config.yaml
d_model: 448
norm_eps: 1e-06
tie_embeddings: true
parallel_block: false
init_std_down: 0.0
lr: 0.00277
lr_mult_qkv: 0.5
lr_head: 0.00447
warmup_steps: 0
batch_tokens: 65536
doc_mask: true
steps: 13508
dataset: "wikipedia_en"
MLP neurons of a small language model. Each row is named by its layer, matrix (down: output weights) and neuron, and shows model dimensions 16-207. Each number is 500 + 50 x the weight over its row's rms, rounded and kept within 0 to 999. Numbers have three digits each. A neuron's up and down rows have the sign that makes its largest values positive.
After each neuron's rows, "fires before" lists the tokens most often just after its 100 highest values on Wikipedia text that the model never trained on; "raises" lists the tokens whose logits its output raises most directly, leaving later layers aside. A number after a token or word is its count.

L12.down227:482448475473545493441555455538505536537450592436461453515508612507436483444512465480582516452482403479530523490526490518625496503565459537425412547518387531524482425541515421474473520448398645433552494482401508447439488490505438409545546562497528550489479523438501498519518476515499422549470483440469488408464532520514477517469475510540530542547631495497481549482396476557512466484534530535559406534451487459499489545479474511510441531500433505508550374477555494396514517483492501527421574483484360507512452544583454478545533474282517461465502448531471373456444574504514452579
fires before: "\n" 36, " The" 12, " He" 12, " She" 5
raises: " This", " These", " However,", " They", " Some"

L10.down339:492535559547452483473479522487507528546430537512533343453466575542512492473483459488511442574478423456481528344432450516496447579422479503466525507522450570395443534518431493544486534603452589469521542520515432508528551542584444553445491452544488556513471522491460505513551506449467569575398498477594531501464500410483451542492620416555506485475421457555586445610503482528432437481441446509557436575533547544516578471431493526434621548517486543522476575522481478578498567537377448597582539456468530527560575510432495527527553482529477494506419554446479417505450445556417498496
fires before: " the" 47, "th" 5, "n" 5, "the" 4
raises: " the", "the", "th", "The", "enth"

L12.down123:464493494534532433463508502517501453433465457526484523503477461575503563500520492515463468500469500486529491431473465471473401370499501400468477586548501468554501462625510537482537450495534532538541457532590491521510622500508556517476503493513554566413631479520470514617485580464549504415474424458485567494488473505511474467524532500473440539487414526460436451467581496506502450483557531519472533570489583466495453543417491463486471569533550490516532536495529564578459515479460520456469562554471469493532488405493407422498497518499552466484554554545489513593461556439438542476
fires before: "e" 42, "ee" 14, "h" 5, "e," 4
raises: "e,", "e.", "es.", "es,", "ement"

L12.down877:468584477492546478508542492567480471548589533501443457488499567525453463535506480441427405480481463524553431496492460531460465478592421540469545492441516518446577484587491430572592496463574438479407398575507428509535520580539462433482567475502512517538542515511418522556594548528527535504481543442514605542495544515540486456489558528511539512549490555488465489514517455534460431526540525537505456475447474412456540409472537619542460435431474529497511570486442612525427464508492549558552445558502496571394508543477515479440466421473577585485488467438485548377472508488521566562
fires before: "ed" 29, "ing" 26, "s" 16, "ively" 5, " to" 5
raises: "ing", "ively", "s", "iv", "ele"

L10.down800:477506487521573486447505507528527426568502431451560496521442515485426482494575508495518562471520492449505473508438452473526512501512478425510511531574518437499533441579570493398469516511440427582518441573512471499440417483526487456544499515525571521473531507551508558489526506487407410548448515439462500497548589521564528480486551480402623579553527535486401504553492487369591407510424475514448572434530447516473466409493429518506499485487568555474497504561567502558585505493503461367496576630546504583546533550534444507462449484518485446444464623502480537522435495495581569475
fires before: "ed" 22, "e," 10, "ing" 10, "es" 9, "ed." 5, "ers" 5
raises: "able", "ed:", "ability", "ed", "ed."

L9.down975:471629435437537545482490494557526494498538461549501459455481370460514535480494547555583504488494485539478537543506581497469512511552447530471405508561546443453522396526371455548473397522549645468469499525498416490587566437485501600526489465483536590594545434464515553521530469552515606518496519492519494543531532397485484415493420428411488494532521508502558575486512515439564520551490501484553548553573444455474464499444497529493466471414462450476510411504472547518585407532509455480529508503536588497569543509441525424527451506541518481435511477401563573574599541609511508467
fires before: "ure" 20, "ured" 14, "uring" 6, "ure," 6, "ures" 6
raises: "ured", "uring", "ure", "ure.", "urity"

L12.down774:463413524569422572516567550466588414505589617478557434497563553454504434489579467527453519434484561493541477545535479523516565534503453494498557561404438549444511489519439478560458502449606451561493472542363510537491510441420477505568475550512454476556507469541463513491464495514504519410490475498561469502545477434451458479549458522527431424546423531449421486435491467510448525518543540541447558557575489552439589467482520573411460415409526467537482474489490479470519466444466526463558445496458442508369448529491457557472429532494603500527552493550536495411494388383588561499
fires before: "ing" 57
raises: "ing", "ving", "cle", "ring", "asing"

L12.down634:581566485500432502471632525479408582510423545443612536469475516519564521514493456467478502504476513371510452541476581536514547395483522518462545455419472487476516474496483481489448442508542568539497470411458501535525480494418460547457497377544527513470487540454462525561549444649464432507505543552549462565423524559495529579501495468495490440525541587531566559511449456575553530513466532512541480469466584461513467593463570582473588453545394461437517551460465461498570462485557505526426533473427510527522538429502439520592451461577488567442440464456492561461458550580523476586
fires before: "ge" 25, "g" 11, "ge," 7, "ct" 4, "it" 4
raises: "ge", "ged", "icial", "ges", "g"

L12.down320:419500424513477550521524610552577499561473547492485500506540526631556459453440465610488410480512502505510473469544551483522534598556490495508540536406437559515547515550534492484397515578468446502496478494599484547545455562442503493404478570513505498500515526498496510592499562512537534556488414465478517535518521511509476633562563551510508588483458494471576496499478487492535317489484454482520534412554481605470469365467495534441503456481475528488497529556471467560429442486473570508496580474587490486531514422407480556483470510524495568494478529496510449492484530463493499477
fires before: "ing" 22, "es," 12, "es." 11, "e," 10
raises: "ings", "ing,", "ings,", "ing.", "ing"

L12.down159:506506507457509530433514427628394491543620612526496485576518506497530526463439548476486527591537480516503520469563524490606459425463546551483484496536536453483502412617463615437468475524470479446503507433546481485514556495515485486525468535465386492500491433441500505431519576562473462490464530534534514557509521484499491556386442531424569460589536508473474416449410548509495528448529563554578438460576608458457496425532600544460447512522472521455495570623507542527590478420507496435507516561502453518483533563572582463494566545475531571523507492460682472533505476490527489457
fires before: "ure" 28, "ural" 9, "ures" 7, "ure," 7, "ur" 6, "ure." 6
raises: "ures", "ure", "ural", "ure.", "ure,"

L12.down1088:496529500472468590475482477556491451542500571492495625505386561537567532517471469632541471473532502452446524464499509521493484442465470443538425497490586497564593538600506493607508531475435525463493532486518491517602458504546514490481508532468507450493550510490532486518463537506482496472508508483503541473546484454535507485504458520551524612562443610510517505511480488405531564549480536517573515510506487523506525564484520403518549570436436533550499414575518613475526572453618582513453571464500576497505486558522554582503467589537599541446619527396498582477547391551502499497
fires before: "ed" 18, "es" 9, "s" 8, " to" 8, "ted" 4, "ated" 4
raises: " him", " their", " his", " these", " them"

L9.down103:518433447510593561560524481615447505444462602466547521490539420477418503481371543462500474587518496500474538423485501626467489585453470579439487600492477563473428517497435551447460525542466490451455487551585549561496528464481425582558506543481436457467604480552538427480571500449476489479457533457524515487491476442458450479517439401504480438504464517501505424517476467420438545432388501473393458503525471522508511473488456514513550597470438450467486549608410571507526535483468468452476559511556483525465447540491445580525502471423503554569459525534460543450510476489519496551
fires before: "ed" 24, "ing" 8, "ation" 7, "able" 7, "ment" 7
raises: "ment", "able", "ed", "ably", "ated"

L12.down541:531546454521558457557492494512384525561570475527532557461422536498381479478528576596469533432494506474556510479474500576503572431484493469469506470498507493513494543515557596516546570499497536476446552455506372486498511609519408501475533436453446376479483481547488509579556575477553455449486457464477542452492452556650522429475494587530443514554585546610472550609504422508478481492506508525482531489404512507495504427532484531462614536447499411495555543497486455491459519447462456545451556441558495515475523502467406442550481416486595580409536512522498572447442450521482570480
fires before: "s" 31, "ed" 20, "s." 12, "s," 8
raises: "s", "s'", "s\"", "ed", "1:"